MLP neurons of a small language model. Each row is named by its layer, matrix (gate and up: input weights) and neuron, and shows model dimensions 0-191. Each number is 128 + 32 x the weight over its row's rms, rounded and kept within 0 to 255. Numbers have three digits each. A neuron's up and down rows have the sign that makes its largest values positive.
After each neuron's rows, "fires after" lists the tokens most often just before its 100 highest values on Wikipedia text that the model never trained on.

L4.gate143:112137177146131136134181125135151151071106143168202170088135128124106141151118071121162098200081090052091152072130091123153143137102108113132107131061140168085154117167121164143138156120164123118184094132159160070129126083195129154119201090170127144179118097098128081140095116072133151176112109182074111134140117074181128161139089176133108088114161130164163127117155142121060140139136146119124110138138123080087103158104114127137188102136146140122161140110148118149072097059108112157163166151141187112109099123115075104124138093123140109091100065132124072190063118171140177145
L4.up143:095072148135135187103086067046169107124085115172109133076125111079140112131107154151168133185075104107121124123118137188116159111128124115166131156136102127138138117185106199153128164184094126115162150139133124120114131145102133170168139159133157166098101074190092153096158158023159146143070178150137119130085123138083104078182133148121127152136102105116067128132136113101098109140131116055117120160125098101099074171121063166105067124171169158146115146111128183168128170182165158151134167171142135104102158183103159127111129104124095167109140116129159204147143179114103086118
fires after: " ", " Bo", " E", " ma", "-"

L4.gate231:136147124180111171097127194163150134105123127117144117187176126137120091152168080149139109153118139148103181095079124115155109176119118105161101119112080108135125106132142142127145181141146124113098161153156104118154149138122113121123170125160080116110138167146109112162092143134107126195129090090128143084140168146121108068148144094174151109138164161059097136020182097103115148145107184122146171103119099131112128142103083119075114164065120062167120152047117179175061139147111167154156086148117071084181178166080095073181077177107066159092142100125131125189122113137113148123
L4.up231:187130149156126195110151153149176115131182138115203149128112118131085103120147106173081090164054170157130193120078144144177147134094040091117137142049113158131155132161166164117132148127100120146120139157148163130176183127114142095173075154159137112124196130135079142156085110126097134177150108125153133110127102174170132102109147074148135149130144143059080102029187070116114135145136155111177130145111124150124148123176092102150082106109138104151126112087116172128112141133138158185117133115103101088168171163056131072163095092151104142150081096087105110153124088141118145109
fires after: " |", ",", ":", " in", "-", "|"

L4.gate327:118123114130123094128105139126150111149137130186119122162141097090161159164135117114093133047117084131076084127118147165109165104111130148161105181142090160171103131126123094111092146174143097177135174112063128170199129153106117138176078175121102157147098110158104157196135109082113138086092042164136112109129163138094163194096134083110146117139119163131123172169162106112069149164157147111143138078105159177101080159177179138199126100147107137155170141198156131144074164148170145119113108083093088132085076102189147150098103153094146118145154105099127090064124161169073157107
L4.up327:136159127196046125148123149094135167164119114141129097106137139052117182129161083126139115117173119110117216144099120172202129155131091114133114140143100149085117113120109123132129157128158140146099128164152175137084114156126093118108094181198148175045101144126118087107092131117083127145140129141137189093132082198161075130139162069168096131094142109125081107165167105143099101142145124082073144092112130145158170123042117120128073202188079117153107123157087132157137149122183122083099091087070197176138157125116113143143120149110112155135114156127155124156166074122109106143
fires after: "\n", "21"

L6.gate190:098094104139168143127172113137125162117124120159150153153185082134080078157165140084140125105135143157113103053179200123110092091171129153102127134125156128131079144104123073134143093106125172174076167089086136094119135132107143101135134113072126133121178145204154090114133171122158085131146162033113128061083142114132149146100185150123175181103162111107078088118125118127109168091075156162175127074087133166140170145175158105141089128078179111140117174114104191113112077110157084088138109160111142121157125093135123126127135041137151089150124145117227125147122145165146131140
L6.up190:142124093121102144176083159151114136077100140093154131151106159143075127107184113129118075120125122142185150143141126101093088110090099099142215100115135159111130174129103159116141097118077166162112108059164092094114190110145108136159039142115143143142148149142132089081149098165132138141108148062104144119123079084153142100169095155147165147107165144107095136104166080136167106091164151088122148118090174206115111089167138146160053115112144145158123140066083120134130085141130118091157162137192123118125116189049154128150203158131143123127176133124203132140216106151150109157
fires after: ",", " in", " of", ";", " New", " |"

L5.gate223:132090067100178106173119132147100133121090149122142175130087130118138173074138108108135143147140110118045105115058141164146147156142100095116147126131182133147159152118140121185131084086158149126094136092177151112128179071111171037162120177162219147140193166156103132183137142143137135101151164069096140114069092150095185120122131145099085158117170139183149132116132131150104135118105066151094108172111120134032123118162131118157147155119102137100154163144129182116137139071090146109099175102160132103148165068128068075126102165162192094122121106112081152121120152117123089148
L5.up223:116157096168201104159115122102141147144123112156115148103173138153175078175130089140176140163091142146120028102152155126152072145181117149140155187174048140112142132145114135119174135079188106178159117150145166046085103049095112175131151108114095120206159065091129150100157151139162061103098157116107147123148110132091124100134134144142114124110083066105172080133098208129195104090137098107119079066105151083127150090145131167149139104121124118141131140150121148126113106127095158116131163085097144125146133156143121097210095130150124108157085114112109130150163156164129135163
fires after: " the", " P", " he", " He", " p", " "

L4.gate295:129119127127128135108177203123148140127094151097149147167160168118070098129146134131137117110133111147195091114112182170126169164141135114179140115122143161122166045175116126118130137135137138112171079093158126103130085126119186137110163215189122084143133211118124135156069082114144089151174169175105141068154117090131166119136106131181196110176146105192122066088142130114088043109095139122085095157127184131098128141115173073132073126141099141101116161131148107103139108104073166135098134093142128122150151141141118088128059149159050137123136127136124111131120117116111052191
L4.up295:124163110113146163115139142122154066130149128173138101135108057112138136073148144180127119148102157204155048134171182135113102133108129132107142134095159094137130072113133131069131133120174126160125116138156161151128113124154140137152114160136040143199072117106099143170105039115061102139105183122128131137125094118102169141162148096107095176103170092084150142127109098156110090079118079087063159184169160084114156096082138132172122145100074132143168091133099115119128133121145190152132137105099204153135182152118102114167109148095102068144080157143084135167171119142186076115
fires after: " ", " S", " P", " H", " K"

L8.gate239:128089148140176077094106120103096133143186110117126106173184131122122105186125127147087123088108168081150079141077082080136123136093108178106115092138143191144219086131104167098058078138138111163105075156142107125122145146161107104126079176162132107125120101139103101121176151070097092129086091086138122062123126121186141183125138131139119152126165094123092095137140161149162148070078130165130164155119079165192065159152138072097128185155074163108155074117125110153141122136216076132127104173116113109116164148121113152160102155167130131162114175155074163157119125143104154148
L8.up239:085187145164157150061179163110139102108051154226119129058166089112142076149130120144108137155139108075110079104106078188111134145134125162212110170158107137136116119155123141084145140060182104091143133154125135073086155100138090081111059087082187139112114138082086158102134130123191198112096148077113137106151100096137137124169116094182183146140125130085184101178141102126111166122095109091140080118134129135125152172168141126133156127142136169104156118158149101138128059133149197177112092170103156163112128147129151102142132078112112120159125125097151116097146134117131109143
fires after: " ", "fer", "B", " Mar", " c"

L6.gate496:129091080141092100152161143129136143132148157133088146161102047068127131118139181116082146091166113117153085138113086111113092147155168117101112118131211114116179174109177082133084099116135109160129139086068133113118162130164140167062119134133132159117205155097138145177138127149125126091124137125164141158154113155130081097150215170084172164146127152143147091136085143105215127097095126108136151116121043110183094135139064116106087170053131177155148098158122145054097145072163113180117107148104169162123141163150088150139135140127138136126095197128093108118160107099104169128
L6.up496:102174086120160112189100122043139149163095131119114067148107156084146098162151148109114119137137148156176119127161160105132136111204130112106096151071183121147111099151083147117108105154109098111079193128095123160092156041131133144080153160100145092107144088120147105113148082078140080106083143194126183129103101161084125144106131137087128184112128092118085181089114175166107154160086101122094119171140118061170143105147132165143175106089111119095146135138149129100155191156137163102076181136148156089157071152190118073141134149143161165106161202122135127118070106131112138165
fires after: " ", "\n", " \""

L8.gate116:137087142166075055128131140173152140116078160122169100128107167133132084152174120191095096109161102137140157158133150138115123172152157205130118184129109144174169172087162096136110153075135109124151139109063194153136171119073088146119099115099101133150117164187136122107105134131125175081131120103092137098111116112111133154101165154105116127173130160208111154116143111099133125145073191087103096075114052123200146112140161114105096115158185096128188152142152108101102188148106089050065078158054156102126144124211138144128120109107089125105152124145132146141099136135101117148
L8.up116:129084080187157047113134090134136168098119139076131081152146138134110198122151176126128125166120107126125141102164170091109138136102132172112101094105099166115180135050152161081200100157198131089112136121063147156137100122189127126067143112141121112123120137161137136122165134101145120107132125146122165139127067133117140112131083190158166150097146128201159144104122118119174180119111123151128167122096109065127111055093124097102142148100173127130135154064143174076121189126146126152106096144203129077182126067132134156141196149158115110121079183127079137131152141146055098143
fires after: " (", " |", ",", "vi", " \"", ";"

L6.gate50:127099140068147098112118162111156082101151106138120075114139114169098151141058144214123136106083186131143099076147086151177105146160124081100106088121119105166216176110163156128139143107064105107133165147119133086120142150122094125111093186111111130126130140125138079183136135119115175142143074144106116107128069180116066186127116131106084114148199133088161144181087154147137117132118108131137142104095156187113118146101115079116062127230119143115190110159129126125122121087180134130131093108176141096130050159091142141135088133152135152106182165089150097098169155172170092129
L6.up50:149138049189157154104074090112103103118115139146139117144101137144148113127143162127161147121010090067140083234162131143130113127133145061136138139118160090114183074126094158157111101123073145123114172112094095130128129152125150164117108158088108107138170151125153174174109113153139133134121117109138160149132172095086155082133129124149163122125087124082095078080085164166189089149144097147121156124095182149107195155123173166122147128118192211177126119108114118139211122141111094139135150139096090132133137075163146163090113163098071124101115106152096114147133073107083085150
fires after: "″", "°", " Sh", "sh", " |", " take"

L6.gate156:115148132136134128166139120129153229137141144143109064151070101130120106144206137098123127138133123154178111128146136090153124105132111081120150132167188190110151120156137148218089178065153089145076092136084120150107134104096121005123157086110080132193140145139117117142155084128090122103128123124128146141136107097124117178176139153146189195119131090069080121133146154154156177196164140119150171117106129084153114110134084071157125102089172147116165090123127088128122159082073087116118130115147150099135136132095147136135148114085103155079106164134115132091117094149202093166
L6.up156:192100139125087078121053091113141106084115098137100117165113198172127142142090121169110114067098156113159082114154139102124110125114157121104148138157132138101138144112163094085119084129127126077150080154074167142191167100154131106146076154160100179077141127176121198158139136119103144092143158148117172117124126178136108179166100150143120130137164205132085136159113091154128105248126159108107080164135148135211084141107152100059095130153121122085166129108110087160144106075121116157136124157098092134108114077104159175138154115190158103126134175160103102140130144117178077088
fires after: " (", "-", ",", "}", " and"

L5.gate352:130077126081199131082194149178105126103163155111106130161124116127087133147119184187039094165160086107125173157149125123148112161118112113197129057133147118122161175122150134142141097103080197142150125116109091135134144134055090129096128090119107166135122105138132139141116183148153150073104148144135154095129115098137197095133124091139049108078193144146135090140117111143167113104174113102071102115153117166205090054143114077140197095180113111139089142150156147142144144145109154086125142119115142097078179105090135125135118137140134123091190113070140129128172117072089107159
L5.up352:134098127114193103130121158117117152210068150081109101169112141154086128128151187115179152128135133186156154105156208081098110111069128139149121052129170180126172160151129101117159121069079142153109144112094099129203144189116067104126126147166135154082108175160101118153106145122088141090077121101111147146139155132065148158105119138075092121161132139110113103157096140148088087081102086122131120143167105166130148130111131097091115142150123150135164151152121106109162098055163110157132132163121154115130088130141171153175141111195166122078088105074149174167163144069085142206
fires after: " |"

L6.gate419:133154158118187105136146096150136123120071128151110169161129160111078101097163134143149140177077136197123101113155131150137175167117190092167070103114116130071107143077084110138102158132116141155162129170149090159117139171115136128137114095110151141170119104099130085114138153100175157124131098157116153135164124133150154208105120113073132141087163189210136062135121091132112107120114104127129156113143109138107193123050146041075041135080064073102093115121115110169158129094132128114091200097108140104134171166133126165090149169153079147184122137107073140102104158112136081097
L6.up419:092130089161187140095146108109140124130096087105115151115153140171097151119116186088183109145138109157080044153158132146094117139157113121136103097171093115106165126136129096078130126123070130163131118070173087120128187180134097160085138162145115182205146101127126085168171166155148149158170146122131149128155128181146149139117092075041103156147167055090071140126099115208104044159133077131108148150158125114151110150140093089171115123066084085157154085090177092161157149088163148113135142118087156153103145131136053158124117100152165125149122125139124164077133124112163144129
fires after: " |", " st", "N"

L2.gate149:101088154145172131102111092117144148068106096195163140149169123056096079143134113087146149116125120128105088120106141075130074126139139136161192108050103198086150113139097128130172136103221140137109107149162159113124175134111182126148200173156114114102145050169165081137134153135129200112095091096136135113114144109120171135160081115150113122147082093130116171139122098127157162096173147110149122147106162096187181137151137128057150154152154104171106083119148122117128144056097117143156048106138163145088163126111201131106093170127124154184125161170164148118125146086142151146
L2.up149:111114195118122174145148107128106127149124121115169094120119132100127095160160161159140134117124134197064130052089094099146114146127150095136166104117118187112163088098108078127160195099157170067094128142095212131128133093085142080144183075107123112110121082125189106091112170099143125112148071117180102161113155178087122118113126134172165128147065112128126138140106186163161123096170131114096123098114161068185145132136128124096172136158123148201115068099125125091208128107119129144149097117114215145140133182131187106140123172122132167167178165150159133072092117130110170111
fires after: "\n", " (", " H", " Mc", "-"

L5.gate100:134117117147087144108099181161070150106131147186095138185079123163130139124132107113080161184103174174117147155113073131173134133115095126160129130097184164113087127119072145165095087118195152119043099101137166066107138115162125123148131156145186128111131089135168203122144133147156068142117101110155152078120137174135115107196119146163105132069161083121130138132179131054088148167162096153142122101156160150104107108176116155104051083060139085128175110105134133102148185088120145160153120109172107131136107123156188086099071100110107133179151135129101146149117131127097200106
L5.up100:132152147143152126108081123092197087130075135085110075113133167134071163098131160144148137109143169165085143060115122182105086097127097155153081049120156114117110138118112135181089122148152128143142169180146035076103169178106147092172128158122138111155108121134141136143131189082061112189145154074114130144094080155108120120123162156141119137116159115118132124107129100121152064180152133110163125152159198094144130123135135118118083117117097172148065141137178160216085153123194161141126152120163144040109130135089115153113141173138116139111062155104096157140132133105120087190
fires after: " G", " g", " ", " K", " S"

L5.gate398:152136103153131176112171145134166122157167133116106100166144145160073167131158107141111104220156162142078176132176158187165147060113144043181099139080099109160125201136169106145104123135105118121155094119090112137136131103175181112089148165118071118083134070135118136183163159118080090134178127086096141146101112094151119168134114133098170108080079170131098188173112138163090159150161132137161163086157126111112105096162129119131103163143176135113170151065094083080143163152158120158114102149177079121098116123171119126058129102120151163136036143084132124151110101135141125131
L5.up398:119094158147057134140148093165137099136134088132119108078163120099090085133160111140142222116118064163172151149105135085133121076131098161153089045148110151167099155071143099106081152172081143117119154110168137156108078120115158071092140149124189073106114122139152104180134160134145128111153141121147100098097109135101196140086158134160201088116133133161106128149152155136139144153114153145149062140134095157170159092116107104117142172217125211135124134158098174132063107145060146136137161114114133159136160149081084139095115087101169076125083175091110138116104061136115119155
fires after: "g", "ar", "par", "|---|---|", "n", "s"

L5.gate454:146144120088138114112119145146149153178109147111180120123055058081125079185136089182181137173126148167143145160180122151150104087162170109192114085136125119054100073096110099140103128096119163109093120156108200165097131147117123114127073147121161160173107101132114163086129103162123079110070066175122134109109151149184112149096123127151116136135113089144154133147167158162149147156093093070131119131084111115102122119097094135096114117118159157109176173146146148106146101047098106110129107105134169087065089178132134120166075143111153129193114145088169161161101095098193174200
L5.up454:123067152133123163046138176162150104091146126134147111109105113131162135142099088136108125125097151136181119128112140079158134116142164078141161157067138166141140147143113129115123105147105111111107096089059141120059167160139109101123129125087169161078164117129159140071092108125141182131140141135108135127092104089162095151158107137150145137137112109123146165128142146210081142138101125132160197099118112126175099144103086112098166095113255154077177126122107055124181176153149166132125109121156117136097106181125147133164116106075132122152144148110103155207191119092182044062
fires after: ",", "\n", " |", ".", "-", ":"

L2.gate117:121115183117174124072142111097170072121033169082072106159080156136175145167122157113103142158119160165118107144177143119164135159159093182152128129065128099142093144058110139151110151087123125113101126150154069120076137070106124148066108121114121075106114098203140104120093135156186165152094073155123099181123189100149146150151127174167123129157082126155061162100161107184149121051064179090149118087151081162127118077054122106117131124151141149135158124165091145101162143149108115134150096168184141105113117134103163105141161142112132163111111148113093087123104160131157126114
L2.up117:105111163129170135060157110099174092107046161084072136137086155157184132150121188112108154126108173180119121152156164107172127168138106184174122123082122095160094137054108132123128128107159083128108139133165064118091123051099116115072121111127115072104085121201146118124122136137170176183099080155106107191131200111144143164139127160151127129146090118147067172103165131165118138054078180107137120085123101181113120064068125103130156110161118143134165147155087126104134157155105112098143075179189153108126119121114163139123152105121141166100106128114130067138116144142151103103
fires after: "\n", " (", " \"", "==", ".", "-"

L8.gate155:161123106124180073112135168145132129121102135122141217135130114150145090086131127062072102113112099150100168116097104121136101121120120131161076166123133163135140199131152144166129165105178091101080124103080194075120159113129148121152111144171145106146240126126131116085167043149112098183093098146140049126088150129079132155143141144070154128111105113151159115089115108119131105129197123118163150149190120079113149119117107154143117155097045098146133146116107136123111120148085200110161129169099158148088158056167163191121111142127155160112115093076137133108122148201113161123
L8.up155:167141108150224126139078106138105123125118105079171141125101106156168110120141122137166164119095155121112121172110080134131152112082126157094127100159132115131067100124076134130167140115180113199160089133047119136122131076111156148103117194145167091122123036145155132144105072154117160116093122085179119179119185065105164125085173180145053128156127129110161136121096106099139110109139122101155105094163095155090137157097149153124185106166116108163169122134069185115164080145105123094123094195179086164126122148122082143128077188110118127095156182138122124114165197108154153108
fires after: " the", " The", " "

L5.gate467:133124111153150108110088159116139169076073081078186135136089142105116168139136197141136094089144161099101144159124076156109094098181096189079137107077200152117078118135140138088097134154052117125085155150149157066139067190140119144126181164106071105141139113078127179094196115088138147132095101145187173169164044112161124133149079083160155165146145168082139142141115163139125122131097124124137091145084115114095110128126117111121162163168128106137108134125075141142153136098157101151131148159157122100088129203140128109148117100118157189091127159068140134120127117117226116137
L5.up467:158142144186101116171128139157222171105091084114156111079128086123135108098215153121093093129133130111102120134106082117113099133117091134131163108098165190166050087113149148121141160176100127136122147142079175171142121174133155054105108156108067109108151123181076159077152092101152064165126066191148178085105095115183111131083121183128139095119093148124156126117151134119159122134122126087087124117128131145160093137098126121108121135130158071131085123149124193084119163139123126162161134074168153082138114160134134140084117133152167135168127170111119056107136122193214113141
fires after: "-", "\n", " A", " |"

L4.gate301:134153140090101084102130113162124156105162125129178142105167105103117096228121115172228108092126154213082160131116116123122087112104077147121132105113157116154127156105113113113105146103116135170116095151069150145112099116077150074098165109125090075104171128098151116138102134131120104149182134140186165052150054113126126143190141101149087160140158102080120137176132115162089146187058168141157095094076162103140146142054082126133109125122128127152166156129107124174128078153133112163134138118168145113152132160171175137148108046099097136094149118072155150119150054098136129163
L4.up301:151131163082097090116109115174148162113086141115215131135137069139120160173110167130160087174072141137119136100169201086073139151109089082058151163163149161156120161092179121137125082119121108172167105129125125148139157132106172137120153126089076071145163143143145100167132113103110103135132096096117242100106086093123148146194158116149047130107133091074147106154122143128073131164141154115159102147134143117079184131120117204168139114094168091134109144114039158096108100126115089154138102100130128107129139136088158115154133050138163138146096117132127170164115102096178146104
fires after: " |", " as", "-", ",", " K"

L4.gate504:143104131126117136128102120092166205146171120136131082079169140111146117076108112139136163129116159073087119077080140141104077162103164088179212102088153137134149216111104135127141080141151165133132101133169159135188130135125165181154157135099124176120137132123169170125087133139099143081135178132131179130112096157111154117123102157136186063132189142095138118157080102051153167117120115097112105099066110119113165110103121142050099157126105097064131155126138151097135176103119115055126089143088102156221119158108146106154124107080089157141138159111119114155121186183170123105
L4.up504:168095152193100094102092192122155140124067153121145130082088096095168104173180089121145133057111119119126078165172090112103117198135136146141172150060148179158147119157079157150154144124168087053205110135179123159127092153174167160149052172072115143183132111125142095138167119065168175141088088118084126152106138094160179140136123178122123113122116131157149151153136059103147148190109164127127135124159104142142085084136108144169112121092115121153144168168123124113119111091168136156083114134085116091123103135174125146154126147107091093103099095090155095104154070087093118113
fires after: "\n", " (", ".", "-", " E", " \""

L6.gate6:143167111177093139128136117127100118118097148132125161145111094137076102104108120202151148166120135113097160175191154100134101140110142084097155167178171131120158109059139165097075145089126150153098148148077069140161139108137117090206143132131146176126107128101156161175150103127121114101102135121079050121127149115102131168105150094127108198113154173130189164113118065105148127101097141068105144138127189107117165072128127132152125156172159156129109086153148139107135113132138111171144161109135091084183092092125115131095063076161104198121124180062045167155099138140065135192
L6.up6:138170152072138123152097100095121159077049141140163122154118050157103112158158175141095112139105112098103116161141136130094058124133113113081149119144138106114118055184121097221123148094154131074107154095142191112095101119063106127136077188173120120080131172116145115121153146180132181113151102101107145136131106100141184151136104124107127150149120086137063151066101117150127111140141111142109118189127075113176132113102103202068147136130190131155134110108156194104148143074140183150089110137136096125133120149157140106135145165158136163110100084115132185120175144098133064211
fires after: " |", "″", ",", " in", " of"

L4.gate253:125151162122182156159106127123118123196127139092163147145182095070119108081135156134051137120098115180141119155103216093057120114070106058155152154161146113148149116150142099150128061136084115119103149145202110154093142162119116119119147078118161128125162148165158155190100117155081102171146163099149132150045124124077123110157096168134060107125178137111150151136142113065070059125106137132118083105162076137198131111155141104089139162133151098119176130127128137110109125138115168145111143099147167113090081123099134081203141120102167089097090175125152127116156126177114118182
L4.up253:080136143187095086133119082130130073131132065150164129143139171149106120064085111162145140138125129121151104106157097154111109190100114112107131151150115073130143125139100156033061079112119124167079082149207154114116065068117115169155159145107132160072103160137113130097159122094076118134153136200138185116091183127114160163223128127088113150169094140146095083172098136122111116194146151206131124100104171126136130154123115127114125087117141090138152196171154148148177094115122081174124149086135161072161119132174108151136099165139100119115164099120093162134169155109138117136
fires after: " p", " P", "op", " st"

L5.gate221:154135157123090162210123137159183134134134170177086139097134108167102110155155085184168188178119061097087165171122149109125102118143150106115149116109141147131098075134112074109118104070108185088104121104108093131107114118118120105153139145138173090161201122142119116156118103124131093037102174058130100163100083151099192138117090127142098080127156160150032200174146151098107129119128176094123170109098178104128128121086083160140176089146162117158104129111137085139133119115152129113091112150118140144118157169109079089171155113157094164069187154080146103093155130110123141166
L5.up221:141123136067084165104069047145104115143134162099073085156119178094188084093130110125123098178137162141129166131111214107101128141140167127104160153137064110101114135103155003171133112121190147124117138103107156126135129123159123178132086131094159076139172136147081173091095137099142093112133137096064099157146144140077153111119150104135164144173177079109091164129170171097137117090163143061123131155111167171155103107089109138158148111062147069107080154119147137185166163151090091148136106167169132133155146122111124102135110172136119150150118124102114191123114138108195122112
fires after: " |", ",", ":", ";", "|"

L2.gate45:133124092105143120099103150085136170142126140112175209136103095124110141101157167062101130087099131115137092082136140093155155081144121102135170183110149145102134218242093144114147139166087144123093152172115157137075084116110131117099084131132101132045131133195121155120092112128122152139148114134171133137159149142165089076106129119167198075080098112114093088134067059098077132143118182137143086060177182116112109117165145055107139135156160144143140128134188141163182137177103123157128107094172139147076170147125157135144122119116127170115128119144126156129133156075108131090
L2.up45:167114119065103103134126105093114073127127118043139161147151149100219097167087098097128107187184131139111109175156107156123183126096101119123128147108120134134097120134134137152119123143156127142167059114161185117133153131153090110153209196071150123152088108113172115108130097101154140164053099087107144142140107107122101170102125136111118128110074162106168123174147122122043156166112122121129152093110179153132158129082101097155140128096136114214106128071123108153121131129104107091137091162119183088118177150112147078126133096139116120150116237138163130047148163081149165122
fires after: " (", "\n", "ru", "-", " ", "tra"

L4.gate343:123108144137147091096155144137107135057142093172210117113136129143069139120151146120128103137089101068175154099114126115114140129112119115142112123107133162135202183133085135128154128075166170157173118165096101097084136076152167120130155135147074179112160113125123094187149165128048086155104110172116145068181162129142096176108132161150101175100129136079137120128064105144091082120180154110066115112146173129088158166121106119147142037109157094092182135105118132181144170132138157109091096172116133093122109156104178194109171155090106166144049165142090109134093169139125110098
L4.up343:142123141097113158077107111112101112129116149101074166141118114144144139140089136093151154103087044114159104132131151077161124179140113147116167098092098118122094180129078132112071157168131119136113182084148060106151107111152141100105168123157189149164135111143099103148120103114133117180143121108167144153167104120143121147118082154160171178105188166177139139145092116080014172142161129120124115137173109161163092131126080071126194113125091120154126193124093084108118113156103121047095092100147090134155162191077151144087140084100175146165145101091103195115150186136163163105
fires after: " ", "-", "\n", " (", "["

L6.gate176:078099158116111129153148094110179152152152105092137135099108131112114079143089156118092102096152156113140082133189136160112119145100111125115169071102191077144129137134108131137094121027091167117107157137124083164139175139176103099120146205149126125152140127196148144127066084161074056079099201121157096104168195121140123093159193134112137173156123101123185085128112132124129126142116170081090099083156074099212118129125150106084101181100162184132133107131156130145111127145105171129160183121134100147107185162099148167096132109114124080126109206116123092117106127119167122120
L6.up176:124102145121159126137142102104132130174125103188111080106053122118111154083116209130181065092138144133197152163129150175145187144095098139048038166122122121125143150177141127151157160085165133085151125075097170117179079135151080173101144152137182152092069086166166088127133147150135058103114115150124122093185098132123135150155147159116162165157101155093181136161070142165159118139136102168102115185091165108131146165129123159077131097075081151108102145163135092087135092092077130156144092062112097125132113138102143112142146132074144149112112124097100152118115124192137150112
fires after: " ", " S", " re", " Re", " P", "E"

L2.gate265:151103145186111121127135155112165166140158187092118127162131128102133094132173087166119098094156147121142150109120187168138112105075123150156168133157068147113144143201155093125095089148128152132123138165137145169136099154173165089114136103118139124091135125197122075168063123137048102196141117135161157124095105100129124129094123116125114079063076108169117118157140127123071104149076166082114178092169143182081122130159129165166086149168182126134126088151184070095148163115103067126127003121098155102106148137134146127113145083102090166159097113163111154077084146122135134090
L2.up265:118102171106112144127141094162152140110127181085106102137099155104118101151230123132152118108114145180145201123097198191138129056125115110134118133158102136132115121123147143121102125085134107101089125136111150107085150129155123109090128093142148092111153136107122130135078130109066150196121102111148174092142129117141145131112190119130153075147155115146099119182137132092101127155078173072070138056131106164076161187128099116142159142223213113147134100153181114167130144082151090070127131118159198129176133142091087082116126114180104126133115099100134127034113181167158110135
fires after: "\n", "n", "off"

L5.gate380:147080195106019127113117155069182128137178119165115140129111147113153156092099127196109114196088123110138121148121082172131105145096123121106130110107150177087061095119128155165094093144117083110099090145134132118127124127142173100128141138107163130148150068144141173164119135062183123138109157169083136193108093123135154169171153158131117143178104110140148138102134114069155108149166146119069084149126142128116150087141111110137109093043071112149155158156194182128165079082110145142113141127151100198141165132113114071078123153098178105076150176110091130138181100150137177116
L5.up380:131128074111103165139163150137185098082089037113100072194120108133131133122090088087147113118121161157073104137118113130153062142134103142049128085146125134152122121067172098153139132139132111141106124164157157127115198148094128190109088118164090125153091115134154169146183074166145142146122109104090116104124046125106087126159110102135165140093113134135112170081152166134160062152154125090172120137141134096182091125125117141127143127149126163099176146106182148143139170033126133159123119106181123138116141131101106111078145164121125124150094196183119171124154227170102185137
fires after: " ", " G", " S"

L2.gate205:143084207123122130099110162156115193102100102153135069143137106084165137135120164069121151122118136138155131128175185104175143166154161141136205074101146159133180128078046157122122112087108150159123093117111142136106133096060151182122138194123095202082097136162153093094099115155136145090108129185149144109127158150152103173129141189101111156099162122199101116103099106102085114188163130114061096107153095088113132109147112159051132144148136163026153106094150143158141105120145103112145131182141159104095133159151115088129103116134126134073126127081121174151084108165128110160
L2.up205:115068164131169172161125130137164135098122117118146074137166084100163121152152172102157119124083167108141146134109173094157116167171210098135173116061163149108116174028141128096144123121140113112142129097123127136140157093099149142151192140089112134083099118167122139123103141154140149107162104137145183092105152157113081167179131210167124158097136107186138096078107094115092103207101150148141122076155163123131152114112112147034123112172101156092187075091150176098142111117189112149145154144124177093115136132129144111121134107081131165080098097093090138195073097122155091118
fires after: "\n", ".", "==", " (", " the"

L4.gate72:131110172124146170196112160106129093134141086084123096126142097106112107136118090128171166150099118141100151173059139105092087174084180110107158105194121170096153120112128123129097150124163096140095105075124133155119170128144111190164145149174146175096117126135150102180157197136140135118111126126117159184172083125041126082171167149132069171092111115123141134152160149107181038129131163111199155115125112107101070141131119133159128157131091169124085106133089130053079152155150165136113115169094185141076128126116158150130140120110144162055120163180093143140054091107090142092
L4.up72:166158187092189141157104066118068149066106092101140142088167111101109140100228084112200102136155107109101100156126114153134064135177191141185143134122103123144162108136122160075093149112186098112186042166102145172109103160152129094163198062102118132114165143091142154097150103132107150179097111144147125098121106117104160107165158133123157101125154148129119162128113128139161124058060093107099106126119103132129125153166107114141121168178088107120145123180137144124119134138090111107221087136156108129153110142128097081140125145171067132142099136141172159072090111093148097136
fires after: "\n", " =", "=="